Weights of a small GPT-style language model, trained from scratch on English Wikipedia: 14 heads of 32 (2 for keys and values), 7179 steps.
MLP neurons of a small language model. Each row is named by its layer, matrix (down: output weights) and neuron, and shows model dimensions 149-244. Each number is 128 + 24 x the weight over its row's rms, rounded and kept within 0 to 255. Numbers have three digits each. A neuron's up and down rows have the sign that makes its largest values positive.
A block is one neuron, or neurons of one layer that tend to fire together. After each block is what it responds to, as a language model described it from the Wikipedia text at the highest values.

L5.down42:141141145098122122143090144114094139132060111146106110124104184137102132126150169160118137116140084160112113105144168138176140127151110096120118123117125141170079119122081139148144139148107120113124147122136117111128131255106148127117119163077131134124123163148149094143153146119142112098
Description: Wiki section heading start. The first equals sign of a "==Heading==" line after a blank line, e.g. =Career, =Plot, =History; rarely table header cells.

L2.down191:141113137120129156147138143099106126110123149096120143115130136114132085112150168087173113139159137142105196128119093108141131117153108123132124131127120118131184132116143108127101080139123147137145128185118107131124080142128149120132099100172123135108139129131079117107123125158095170108
L2.down200:134144144186118109085131091157099132173144124143094096101115156110125143110110108150133140136115127144141104120114129112099106102125126150155107106127111157083098174132159132150123128164131138133113174107151121120160114106121132086169125101109106143130113132131097153104104150146157101149
L2.down226:140129118146114160106120131150143115118094122105149100145167058119095139138164080098156160113098129120136139084093142104132125111125129069160126148158090110133115121117139112144129101084106086166130132101132123126121144161099136141173140105157131169101110095131154129126119118132116131132
L2.down270:129122106109151121070112132143170107122148145119184179129136131164139170107139154168140130153135155145128171134125146145151165095123171131116114141143117146085118157108166131073168162151125149098160145122111091125160133172113171128130145157110158107130157151151120133095104105152117112097
L2.down482:140141139117125110094144130136120109103097145109156130124133150112167097122168114074129151119117126118160140159077084131153125128151157137105086160119158133172129137129171134103145152115151129136116086157187129123130082241099111117103121131128125087097146089141106126126140119174132104141
L2.down767:105125141186109105114149116124159135083101101086147116094137143123177116090165112124131149145088130127142114116116122147124109095106109134135108090120124141099131120123123142061105170160098158125131136111159149167131138156169111141117143132115111120170120117126136140107185116169120130137
L2.down945:119116150093161126160130125128138118133133136138125095121124146151133120152141097123132134101124109115142161153109155137130137125095151136124074103125095133126056123173126121117163167104207119118082114107156129107149118188158111193112159166163150109138150113133089100073112152109192112156
L2.down1156:140124124108162127090155114134116154149054156140171102140161141136130132125170168144163140120142116151120124112120141132154156087134112118140131146172143146133107114143143149133136124126148101164177140132126103128134123183109099114109144105139104130140127115140144138133113115117106145112
Description: Domain or field nouns. Nouns and modifiers naming a field or sector of activity, such as business, financial, production, football, management, often inside names or titles like "Project Management".

L4.down210:153120172070123077153125117145123159124120120145158106131151118173163126167134174131118145121143139168122110071132123128146132149154126158149095135129116079113166130131119146148155113108139085174160150119123175121145160163090122127141157141178121121147127142129144125114113106125116100161
L4.down342:117184081104130152100119153110091170137131153170122091148112141093126117147136104141107171123121118134115090153118092116114110181155116125155137169137112135094088077137113131117154110086109122138121109161142130101137160072085145144140178127108103135129114125139132161119125123157092122109
L4.down366:119169124106137126135136106116162165146152104090132126137087154132134130154117084127126141121122156103125149116134108130152111148150080118139155102141158129086129147152146132154130085165128129136101136129135140163091091207138145121101173118084165156182153129136161187163142121136134158139
L4.down715:136115113109142128121126094163097132146169117141107138155120127150108161107153136133164162173147065153162149163121116120112162113124128141107115120137163121129130127088111122138090103106095105111136131113109119097153121130102105126104162171145175111155138142090119148104115128090122161123
L4.down748:158164148112092104152081131126158097143078121155144101063146160162143092105115064109137094138141138079077122176164106105155119095090151126104095154162135140152099145112119141136138109155175105149096162130105133085145105205131195112115100119131167097090110128125128102119162088135111160115
L4.down886:135140138104142108147117116094143152094153126156113122104168110178143130129127126109102124125099135149137116090100132127158081194110139115053130121122113131125145140155187119154130085130125132120122115138083145129092138125134134133130103112127143141119155087143122120107153125129121139091
L4.down981:153128130105162070127155111097132121148106164134121126160131148118124140154114121141125160058125097110111137159113141137117152144126142157093114134153112104134133116152059158093133135110150132167137109134120123125126126130187147130184121137125133148141127146148081088121172171151111148129
L4.down1158:121149111130181116134123165146111160140122136107129112123115121120145154092132094132100079131096143129127085107120109113139144151126134139146079149139168101148123116094154172116109095143123133148136092131079156151141102118170095091123138168099146138166135117141149065095086141121092148085
Description: Predicative "as" connector. The word "as" introducing a role, label or description after verbs like described, referred to, served, established, plus similar links like became, into.

L5.down271:135131142150109156100124154134125130127138150163147163119115128036118159124132172146106127105117131166117138151124103141129125137095105131096079136113086125150145139137103137133115132141128133138134127136114124103106144205096153121110107166092120093113127101159141145070131109136170154124
Description: Route and location prepositions. Prepositions and verbs linking places in road, river and geography descriptions, such as north of, begins at, starts near; weaker on score dashes and mid-word pieces.

L5.down469:103116148123141121186131165127138166136126119136101145144129151131142110119112096106108161137157134082157161140119104109124157109111153177143137167104113162063152151142117113131153088152147150139120134145122100128132151138141142110150157137105116123098093122162115106125160135089157134120
Description: Table pipes and word fragments. Pipe separators at the start of table rows and word pieces right after a capital letter, such as McM-ur-ray, M-r. Plod, C-ur-rent.

L5.down1164:128104117105120155150126105095113128162178159120150106119146142139168137120146082108114131120123158130100117127128122109093118107114121144121115143134109157150146162114136146179128098111143111104092108122145159139104120189108171116130126122105155102135143122109114134161151114136121106125
Description: Predicate lead-in words. Words just before a description or classification of the subject: as after described/regarded/served, copulas and their adverbs (was also, is now, entirely), deemed, rated.

L4.down188:093133110149120096123110150113141129121128128099100083102157188110152145104087103148159092066131134143122099194122165125080125120130117131140132172119155122125104129173106125152105129137117099120139143151108051143145149173127147136116154084146098126085165151086130084125106122143139119165
L4.down282:142166120130132138097148119097104162130109110200119124154101115131126145101106109160122139141126111138171125150171132102159147166116121119146104122152113150105136138123118097108077121109177135112161115154169125147104094096143106122102156123108154112106168127100105180104120130079069144145
L4.down812:129158188105141140116167108106169105148089114099121130116132147103152136145145165156128147104122107136096138110140124127165077099140118152149167128139099155149130156144109108112128096126187101127154106148120100081111150137145118112134110114136135135130098132146126134155141091144133130128
L4.down940:110123120099126072127116165122091083118135096080131147089110164117143141130081115125125087118141131144180110096157129142145153104109142158102157090105133138145122156148165129154105112150096133107151138146165160112101126136113115129122160125110119151105161153115134169133171150162140138150
L4.down1114:153122098138074129122124133140143156093132176137143109163153116127116157115122096102126100124157127116138076101093151140133142142189119078143111129140115162137139115147152145129122122122139143132107119132143136185089174076106149136133098104135151152113149106118143136087140112090151104153
L4.down1174:132074122132104127129121113089116114121158132140084117151141124129181150130154148121139110165116130134146128144119150110155115127147145068085118160112117119142147167200100133117157094138114117129130175132146109120154159227167109129143120118163147115134107114065093126086115105143088128139
L4.down1175:122118126092149142099124127145126122135139138151135082120107111132136154042126139166119157158125132130133132146080144101061168072116134128131122107160127125118132122118112115107130137160080120126125115131149131145148133172118129097117140118143161147123123131164150123140123174146131085168
L4.down1193:146106083149160127131159139152099106115116130144169135132100119144115123135154093130086145128131152146090163149173169114146136136155144171122109130108155159122107113138090162136117120150136114170139133094150170118114124087148131115173127158104158105139178134140138085146095117091080102139
Description: Family relation nouns. Kinship nouns after a possessive in biographies, such as Her father, His son, mother, brothers; also list or table punctuation like Children: and |.

L2.down14:121115176137099136117117065137100130129142137107114145152099104100091123087126125119102136139096125124151108135118155111122133140106103118117133131107124127122142128137152100139124114124130152114112132073144118146097164097113091097144155174117119099115185133126156126127126128200137138135
L2.down55:144110140107111101198138097183139119073150158120091135127125145152096123162136152110143155106113133137111154158135131142138128145138118148141155113142110164077155119120126127123104119105100141146103110175134177111133174131134167069158090126122115151088114153117124149139123124076087117141
L2.down135:141096063138105151177159121151116142148129122142139161045156106171125140086100127139115120120094149107150119127171157142121137061099125113169155134127095148117153124108108145126110118105139107115094124118140109123117139152117110111156114115120144101120119115143173104139158144136109130122
L2.down430:095142117106161153137148114117094140156131157079147110126109146152128100132154109139177143138147172173109151117150101126119137177089096118122103107127130147165092118106079085146118166109125136151125144126101090100130157158081109124186087094140136145095138129163117137112079111137106099079
L2.down631:148141102093128063153111142157118140115081088133122125145091131124132111118114107151108155149129117137136096127138136134110107114155085133121101155126157132130127167147114123172170113136074172133139129099140141120131098132128148120102121107104122132096110163121181111141128089141108126145
L2.down870:115122134078137137109129152162116159109133131092120127135143148151127151108134158096155165108127104168152115148128082145139109149099152109144106140152142147115117091134145090124152131163136136097077121172149080171168141146120146098152103135118141118166147139105131077160119146160175127141
L2.down1044:132113080189149120099083139136135169152120111162109105071136123118123117103077102111133142139124147140082146146159126130137108120133141150168160150085152137047150131149133144136117174115100114157095147125122136106143141143127128105161104151110178143158122123105166116112147129106126142124
L2.down1058:118167124129152122124112089149118118136153120146166114116141130121127111115118163081134122132149141105147089159128125147102090134112139124101168118162128164106151120147084094138106105088142124126124151188115124152120128137184109119161142128133161151119144147127137142120109068127129176129
Description: Wiki heading equals signs. The first = sign opening a Wikipedia section heading after a blank line, as in ==History==, ==See also==, ==Early life==; rarely Long in athletics tables.

L4.down58:150133150109155132117147108143123117130108128126148126090142131165143080110117187114133106153121139138133144161129128157107129140166148112132099139142116122123103111131126149115124139145190140112113094143123156172113144255103125147120134101127107140120140155164114110124073151128152111127
L4.down155:181093157111151148142078132153080151120151155188122143121105166118120146134082177121095111126123101109097107157175108137109135177114137139091138110163089135137064148126161086133124136129121119153111107153105138165125114229118125154099138113149140112099135121167145117149149112091079160119
L4.down588:185131137112152144096162132131121098169108146138123120111127101125133061141142136109128148103105111172124140119096119104102098167144144162133129118148117108085116130117169132144107124107120129148098057107144089148146126156149125170142114121122176129130124116145082137084143157133136121167
L4.down590:125130134145083116139118141088124142160150123123119173182133134118145144131149169147094139127088143130129149123164147122111104126144155103138138168127093112122074100180118124120119138142166127112137150132109105147143171222103083123096123176116136126127103134118112093122138148116115125133
L4.down657:146123138159175134094122132125127131086118174124123169094159132153131097089100140174124146090104111111109138144138138130085154115091122146104124164150150110120084131133133098103119111120133147132128093113124074154153108177154125122140109159137142097104114113154138113122137109103138130123
L4.down774:119117116152130154146128133127174141155082109136074147135146136118113123156154110136138116106136126123097150089138138116101154101119114150094167103146103115147136172162132137158105120133090153106140130118145148145090127129125108110155173133107099145090181151130129134106133144125121192111
L4.down814:170129118105117145105116103148112163132144153121174141123123131146152142133131107134121111134153133116128135139140114135094134131153120134120155117103164110120143122139127115110077138115149152143108119134157111126095131207132157156163092115142094094114141089167124134092164111099107099149
L4.down1007:137111112157133131140096061135115142132110155121086129153131120142107097152160100124126088107105123113142133139130163093152125107166127147150102094162155129119129124162151125106165146101099150122134131075164107136118126219164092126066150159154087131121093127157160100146104113155130176103
Description: Definite abstract nouns. Common general nouns, often abstract, usually right after "the" as a phrase head naming a known topic, such as climate, game, power, fight, life.

L2.down73:119135128091107102119144122087088110133138161139146158103139119111097118124165156144163132097170115149141127154116119138144137142108118126126134111150152125134109118138148150104098135137139120124109127132167137169129078136100129145138121116160150136087121152155111144110138122079161107108
L2.down125:111122073126124111115102150154129135137134109103119163140145109127115126128171114160148133123111148141103121150176138114142153109152132165128162083101105131069172125147136148115117168111121109080119080173085118122136143147154136149142125142135201148133141110166104125131121148166119145116
L2.down151:136163097125138128130145113141134187126162114148123139139103148108104152134149135132149129117125137102167127111138111100084169083144123125106109132148162179124107105094148080091144131103124136108136143094133132143152114153134156113086130169136116089133136128120104161115128133082083161092
L2.down179:139132131141120135104114123142095108136123134155148145124111123079056159078068160124149158136138162111131133147146133099128111146083169135159132113141135088130151151105104150085157103096148135191142112106112154176184118162100107098123126099111122131103137117116137117112123130096139134164
L2.down201:131166074094123084158152124117115139118148108137132091092115067142125093148128127110110127147092121117091130174141166178143176119082120159108116139110103137079136102136160157128117095128144136141133078136116116088103118059105156142116166108122111101085138114151145173145164140124133181140
L2.down488:146130090158138149164144121154108141126131120101103122121149115105109114150125100117145127158087135119104126145121178122140188128127141142128126097120143090144123164137157140111127118161127115164147108129102083147161109221145139109099102116118139138132084127128157164140182120050121124124
L2.down509:098107140087114168106180142115100105158131115171140146135103084125135126113123121172099072129139138150106106125128162118140123112141098096126146147163150178094108128146143128085156131124142142148120138136156064121129126134126111162154122109122127141120109123132118139151156079106145080145
L2.down966:092121136109125114143131187135123108092091090117145089102141129135103134127119166142147179117145126124133155116134093105145109143116126137102112129083150135142102140166108143129125124117143067183185081096081131115127140126112198077165102151155087156140128136109126119129142157164127104145
Description: Directional and positional modifiers. Direction adjectives like western, southern, eastern, plus month names in dates, ordinals (9th, 16th), and near, mostly in geographic or biographical text.

L4.down5:142113134138135126106135125157190113115129134129158169118126133132118110157101118149107177115141138163137153152131099131100130100138143126183144182165112104097157142130125105094116121141125112116139115149135121100084148126122122145142093140126128106127155141097123143100128160083131152112
L4.down343:133117145124118106160153139154133117097127130103148129116130136087133112108118142131169130086119170165117181162143144158112084130148130105142097090086099129110092132119173136146159114107137142122114117131083133181156099115147145103138116109111127163113148105130186122132111111154128097147
L4.down420:144126128094107107122109114136130092117113126098115125097135137117165147134115113087107085114093161115112118146095127157163104148145112093134093168121146148100131145128127129141160111140130144147119115118145100105122159122125128156128105119157151145130109107135112155165115128129120147146
L4.down458:133140108100088120127125117150128152118149130149111104107155141118098101104139035117138171132116128079139090147132085099144127148146147140089156127138155131145123154180126159097159144140136140082112129141186164112137117054109134129109168123129149122079136110121150103087168141122130112163
L4.down773:105171111127132119138122108120105144091116151185124145160105131120172129127132142168147123133090095124158148112120110119123164102133120130088141139135110090132121154146158169100093104085184149110142106147142108090156143061180144154104113189130121135136158109075139119116160106129137187150
L4.down925:142127140092115087159121169090130109154154143140116123123159112101130137141054098139123148099128129129118091165128147137135156165126140104127131099118153138144151125112124104131116116120120130185124143151151141118118119107142146090114117146081111179134139132139124119116128123165134155134
L4.down1009:132128123149096136131185117134173047099079100118123138123124174094130106095095128132121145101096125122112134165124117167134162084097122130106128110118109158177130118127146097134129156118132155099097131148112143150104111121167095128132152121085130132101135143142119147109113142126101137104
L4.down1154:126092100118161164134127127149127125186113108140149152101131121145102157164149122112143148132139133131114160190079148103111152101149134150125133147132127134134119110158113147136186108133126099076145095148133132122126142161149093120119150120153172137115170186103127107093123107144135157108
Description: Place-relation prepositions. Prepositions and words right before a place name in geography or road-route descriptions, such as "east of", "suburb of", "to the south by", "at exit"; also word-initial "ex" pieces like exits, extended, executive.

L2.down19:143125128119072139138153122139098093123099141119139168109093152104140118161164110166149113133121128108165122129123119133102117118114151111115115171116143130110141156173091109124143057155186109117148165125152167135185142182181116110104178086147140119098114115123144142139131157119128155156
L2.down76:100120133093141137169158181124102142168161119125120091149147141150115120121141128147112131137146131089124107105105122121132166122112146124089128175121107151136131107151085138158163100145114135117087141085116108150086164159168148109128138131157136132126159092123124143133116181152130174150
L2.down335:121115090139132109125139080090082108162123105172112142113143098154106070129124106115112134064167130125132137121131155108115138099097128150114080150128139137120149124128086163116099109144151077108148088135168091114113145134144103129147133071104138121132164171142106099114137150112155088148
L2.down454:164105138112108137113108120093131113152111140153141097153131133080111124185153127156086129126126150133149115102114136152111102142136082072131111145160161112076105145130140148186100160148062104135177131094131131139102153112151089084118161136118126123109087137136180133115136189089172112124
L2.down606:111133142102114138068121095163140118132134082138134119113126111116148090121121137143153144124164114087141147103126101132131103128164126136131108103157132117140143163135097129077103163139142147093117142131131147101107127114162111096143150157154100109134140170143145110069149166114146125156
L2.down734:137130119107091084137165135113130156140071101104119137104102116092104140166157175139135149094112114096127127118118116151125111178132115101114129174110148120119134134117124148149116146131119109144169121131103125174130098088119086133165155148086127137078144144116145113121137154124131121087
L2.down746:132143140113114118153169148142146111126130098140101134133149089150126147109133157134132133130137139140102119130148116105140151101142128119124156188145148139146138127158168153127160129109087149131107152124153124137171148091129149140098147117115138100160137146100119127127151166186127101157
L2.down1021:143108117096135110113059137124150127138163129137141126091162139103103084096141147103151147125173116137143124107134095109108124100152123135138130142128102132158123119111154122138150148111146149141142127131153164126071166061083123144143164131175135174195138073053145136151137140133110157091
Description: Infobox field-label endings. Final word of a field label just before its value, e.g., Area code, Binomial name, Pld, Record high °F, plus named and according before names or sources.

L2.down110:112116121113140151114127119178116155103157159146170115111157139192129112112117122092163132126085101100100122112115130125133149144128115114114119116092122140164113111117132112157130093142141138109136142166179183095099072124164128123131129171164120087115127133192140134144136156176124115119
L2.down450:156131129145094094152099134158097152098139137152092135131178123153149146095147165120088160143096158104121131158098127152178118161147116110153147149113128152155080130139143139152122113111123124088077114150115149148088121167139113122144112163120115145142096109123116146118130107114112135119
L2.down452:140099138139117139133130131106082142164125114132116120120086148142128118082147141103122120164101106124127136127129123095132153116145132124182143143148158145099172132119129104107161108128121092130131085141129131086091141147132113151148115169105144121090156163128143123110149088126129107095
L2.down501:137150151121121116119146138138101105140112139116111105127105115122155157148138115160142094131101166105107121168121158144109132150119138120141139145130119128134121134144159115141141152202108116153146131115114120124128098180171138139149120131091125147118170128145147120110138138071115140120
L2.down609:097164125105137105120131148140108196100119134089121101128125147123152097095127132112142123137156101147091099141123123143132111119180110142110086160073082101134120132108118077109112124108127113150121133096137098105127100128133161131153176096115158149144160148182117096091113087123101096087
L2.down978:131088108177169111155116106141118121097143171121166150130131124144129077101133122121134130134143126138139126115156126157110114120181155124121103150131156128127116108151151119139139107153155103102131151099152112095102143118115131176123164112120159154154116132148114092091126134141130143104
L2.down1088:154104127161153073127155127130108170104182126125154155110121109138153105122098153125143126126093119144098156132154113085114132152108135149083185125141136131134132122153109136132138116173147145132141137132175163133089072111154148165166156177138163125139115130176097172156127107129100145145
L2.down1099:140119131125162127132107119151098128144105102126132111124083106111130143129151138170126135120096119135146140095162089075126130150104134136154128155121120124129101200141146127130093135161109119149105121123106124112137129145131173116130123093109149121090141119116155105108153140096080100103
Description: Sports league tables. Pipe separators and header or division words in sports league and career-stats tables and season summaries, such as |, Premier, First, promotion, Votes.

L5.down959:121124108125125169129150159142166155112160113173136138103110134103122113168112132098122138135104148085128113109095088139093134135109121169151185118105133167173137183126163128129116098142150104126154086147163085149156109170139133086092126132117147153133163123147123116123152099143133085151
Description: Quantity words and numerals. Numbers and quantity words giving an amount, often before a counted noun or unit: digits, number words, million, 000, several, many.

L4.down73:127151132135192096173172138117149095169137101118099125115127083099136098167121130158133128129164089144125164145118108138094101144109108149197141129065137115126120141191143122142120168106133142134155139110112095098105146156125125149160079129126098140154120141093139134149082116140126122142
L4.down110:122163097102117121114095131118111133114110120102126122158129077158099131141056124140142126125142140081128102132106116124105124159139100110115111126105123170124135146136121135104161127187150086103175090175119140130119103155126109130100110117146129175129164130137162139141107103150102155103
L4.down169:147139129108167145134129132139133133127116148134115128142117114094144134137132114159122123096096177117165149117078115141157116148134143085151089103128088105113160112146171129175112156175081126125136114117073174156100128126117098154095116121147124125140123176157114155115117125186157150140
L4.down419:101104068104101110141148115129129137126121115138080161140108129125139159129116161106125168104094106114138078145107122114075118103121188155124118123120132149096167115128119121135130097106129093147114085166132125135182126132148153067138128117101126126070102157170129112126157135133124138146
L4.down750:144132128189125111122155125096083126146142158118158114150114111129097157107114101104156106152091125138122107159160129135127152147139067135140169098154092139102109103106089135109135139137164100149129105150095068093085123192128190119080116149141145120146181132120124082130092167088142147111
L4.down838:134132113151142129130124128123151175128147131155152141132148117094082123146124162116102137158110135163175160119151174141132126132142104116115122138112124152104150132156095159115109114138128123108132210164108154118107151078109138137132085115136129146163109151159117147103168183129186134154
L4.down1063:112114146115137157095096161102113131146119134134175151172105106136145088121056129136146160144118133098171150084106181119115145152108142102128166133158134121115178117123127138124142145157134171132120159171079109129146127136155104138139138135161118094140169128138132139122109121156144086134
L4.down1070:128101118145140131149174177132121146146175195099119083145138094153185137117096161130134112152098120135147119114151158146148142110093117099109115120150142160110092084132113138138121152142176152190114121115126113125121108111133129148117140158145158102154107106108135152074122096106158096149
Description: Leading numeral tokens. First digit chunk of a number in running prose, often years or quantities split into pieces, such as 15 in 1571, 30 m, 17th century.

L2.down80:138135086140098153109156114154139153163102110129133132140138083155098099109169146116126123146100107105136127088156133136128155139169106085110124141129102170125125107147137114152117098108135115150118144142148090104149120124123116153105113099123130125136105118134109128124146156136086118139
L2.down227:087129150133130137122114099127102126166129132118139138129112164135144110126121118140168134139137122113136160140100122154154160147137083126154130134107125100127127189138145130107098086125125102120085126128140130112160110146116110131125127133154145144164139098152121116065107123129129157158
L2.down470:131124130150121105109119120098099134164107118139171145150108135117093136142110128136124140132130122078130149146155107122171122121149126126103126133128175141102142123148156162124104099121138132145127175112098153119129125141129112088134148115137128115131101141163119121177135138126143100136
L2.down530:148144109098099124130125109152151169088123101112142144110144140103101174158129146098141112090128146138110140144168120087128143142113171111115146113131165128141122114150104129120111103129103118186129116130128130118114115118153144108153111187103150171107094105116098117128138113090102089123
L2.down548:129105168128124121147095133148139184132116103134126125086099118126107144197158069148146136163107132083109171173150138114166112111151095127134139138113099146089108118109122135154111151146157124115116095128155154125104162160110101096144121116097110137110135158165119142077136123130115110161
L2.down621:154149174147118132126131144120112141113119150087118097130140143128143137111187100107139076130140095136139126135123114186148135168187119123135114150109104155143087142104120082137115117171138119110122150142135126118113170193106136093150111170136102118142121115129124118092098178143131137119
L2.down1061:122168168114138135103185168154115155123092185147114144087090104155147163127137124162139170147142112098108143148171138106141114102132137132097114136114148107184131174166135082136118143118116133125144112136098110154116147116108119118102127129155160119090154144160113118108088136112104147111
L2.down1192:158098114141182129110136129144106142097123114140138132160128116132094097153122099163163153130139144159156124122127138135188115136125140106101137108164123176149145136130105138117134156075119114124122131168103153105088103053096098092140143178145137150135107125122105147139124095106142128136
Description: Family and personal-life nouns. Nouns about family, birth, home and personal life in biographies, such as family, married, birth, Early life; also table or heading words like Home, Start, =.

L4.down119:132114178159118168123095104140124115146132140137142090088144177143150138138179150115156118113127118137111178103114142108106132129113164128161131155135156156130085185132113114151152134118123128159168126138144158087130101127115156143127098134106137130102132167140114146100122122144127140127
L4.down146:099099126136105113101121126134126157104120110073123137116115130113158110156094139154122136136146140116134144111088139117135120127142130134104117090125128167116129123115108115108100090145178125096106127126172105141140100179099114133133168125086145145095134144184123112111099130141112133125
L4.down307:125134147127129138124109125117148134129137089113161121127135121070107132137099110142109135116111098133138126121136138087106155141140099135171150155084108130107105132111107159129087116110153116118145119141109108112154134137170095117176170160134140110098102129203120102118112107170147105184
L4.down409:133122111134121107158104147150126153125124094143117127117115116079084135145119139143130137107108121147103181101154074126148179157152097123130164096154073097101113127097109142079087124117131098133088116129147132129154134145117101118118149168130097162158117138165136069098121136105158138140
L4.down415:175130126148146104119181121166099126081143158146097150115126137180072083121126176166136149122132139135164116130139150108103159132116128133124107143125112191111137138131108167144097127150120136148166149151144153109149130114150123126157126147165149125144148129108114104109124110108089112153
L4.down548:140129135164118092099083137133117114106132135115127169165127162101129153096130138110140126123129094141147106107127135142139104116140115126147116114072157103143109149112150125094152171126187153117129142141153134175105139202160122143118126125144125058158125107145124132145142165157096128116
L4.down602:111150088104158106144110153173089129111110152110146187127130104164157116142133129152180170144142137163124135138120135129087097136070141128107101141100089121192161124112088151129083113161081110142109153123119138144118127155118135151106131122129146181108141153148122149132120119113141143166
L4.down1137:090164130070140150117139137141118147127155104150119079144091126100117147096146163123149142159102131108127134142118110136155100172116160152101074143099147146139134132093124145130110131082111164150139132146116113160145141255114171111128085150132101107128128141141112115130141097101143128124
Description: Wiki heading equals signs. The = signs of Wikipedia section-heading markup, mostly the one just after a blank line (==Television, ==Family) or closing one (==Cast=); faintly, reporting verbs like noted, stated, found.

L4.down94:173129117100111132132112147116073110139154132169111140167156134119119127137137181121104108109133088126132161122131129121145119135090151121122129135140140134123129129108154112148104120136182165138102165106089182115095165139085132100178167078124143133115084121113111086129161147136122155083
L4.down142:171156119077161148177133143138149109147090131126118132137130111086123114077069069133115181164135099154160119139158099117134098084133145134094177119142095165161083194095115161140160103133133135133123125138096128121164106147124084152161126169145120111156109115124064129148141147117123096160
L4.down299:066092133130105143129158100147140128120131150138133150134123100141100106158126115130152140101106155122071147081124106132103142099118176166107131124118118142106130128129100140112184136115118126148100181119133099096130081175110108161116147170126090116156118119128089158135151157149105116088
L4.down477:128135126129118137086111094145117126125140153128082128121105108099151129120101126120127079103123170111119120154158155166108112118136144146131121134118131090113149149102150145116159119137138122072151128120125193205127134138115154182145094160161140105165107129139118165082110122124135129111
L4.down717:146138127124120149136136128181109163177148107131141143139143153130128122134129110149135110149097103146114149092122122154093086160090119098131122127146099163186165127162143107148145122156131147087124172076119124099128131129107094103119088136148124090115126109162166101147158141145088107130
L4.down732:151127142170121183167130145185109095130093105160107139096126131167110116127089110117100112151130106129116109097143128124115106113126108114122108098108120137163116134160139110124124163106119130129102098124096055140093109125076154137116152145120120112075132174120136118133128144096134151145
L4.down764:125118142149154163118104136101092084161158135166133139189094138114077121122092134135101144176154120181164129119125138107114119138132099124113187129145145088122140117121110135136161160122107108121097167125128140106105116160107109077152130166116170148150172096113137133078125112139150174147
L4.down1148:138154136128155130095183093140122122146150150112157116114140147080094150137099078097115131171076141149128131134120107138133148133127142102149099146105116151173139131083188147151168129167190148114131150141161131119136087118131080126110120130109129145144112141137097148106106182153129108162
Description: Sports table cell separators. Pipe separators and delimiters in sports stats tables, especially the pipe after a row's rank number (| 4 | Tatabánya); also stat words like matches, tournaments, and closing quotes.

L2.down67:104099121093149143147105109089137146110126133125140147164131098142092113135141116107158125102119123180111100124129134101074151137108175156131164088116149163132149141147199104132106115137107111133103140154116096092130133242136162156115128149150114131129156128160163137136161123127147107121
L2.down271:148113111106128144163105123115123082122157128097139146120112121154134113155141181170110118132063125095136121141115102105118130169117129118094132123107109154136156104128112159114132129135162117081131119096100177127114130136175121120139097148103112125108117130099099107137143129104093109098
L2.down358:146118164121155105062170098097137149097166137114143175155100129120152129140145092136126114107146196116102144146126140164087099109108105146112118116091181144091122172085151156101117126154093153144157139147174130131068102190116146138102166138103148118160118138173174153097139116174142090133
L2.down572:140117167121113161144119129105115161115121160101083120153109122126109101155106159108146113128106137155075136135163120136103110097100165114158143137128171148121109127121121153141128113157159131147176139132127096136133105183137145138120122141123112195115149104155155083131072148153130107109
L2.down704:108114168082157137137113140122137185151120161121145095145135142134073090113124153135140081131109151120129110146190118125049088125117118133159117137142171167159130131089171090135144061132145096104109135170150026171159127205080134094111095110167117111124118114135156137145182130148113158129
L2.down792:125132130140134139141157110086160153147145108174138119118111134136148182135189136093140124089149113143143099092136152160113163121123194163122135117129140140101127171174110099113117161127102106161129123122164098170139122150087132162149097127130153139136139094138178169102160115158098160101
L2.down868:152130133129142140162151141183150120120143098172151123136102087099114143081109136094082096058095097130160143118142112131153163103104104116128142132135121138105127127140121134119090151157129113133167173133129147123132124169145136130133183139092187149133091129130126118123134125140120153143
L2.down1128:149143133134108138167130132138141127108081134168154156101150127177099168085122144123129117109131160129158079090154085129126112114123115121120151128089117112124106157143186117122145102147168106128179136112155144114110125160122147147167103147132150111147121123129097138131095098159142120147
Description: Numbers in running text. Number tokens, often the first digits of a longer figure, in all kinds of text: dates, counts, citations, model names, e.g. 32, 10, 22.

L5.down928:122117121116104148121150106142119139144151143132138173172133141104144130124155117113158156089126102157134142152126126128135098155127128127104130091158106143126109157113120137108129099187179128130101121088120153178150125126121069107152133131110109113154156152117142135129118099150108142121
Description: Relational noun heads. Heads of noun phrases naming people's relations or groups, often after his/her (parents, family, shareholders), plus was/is after a subject noun.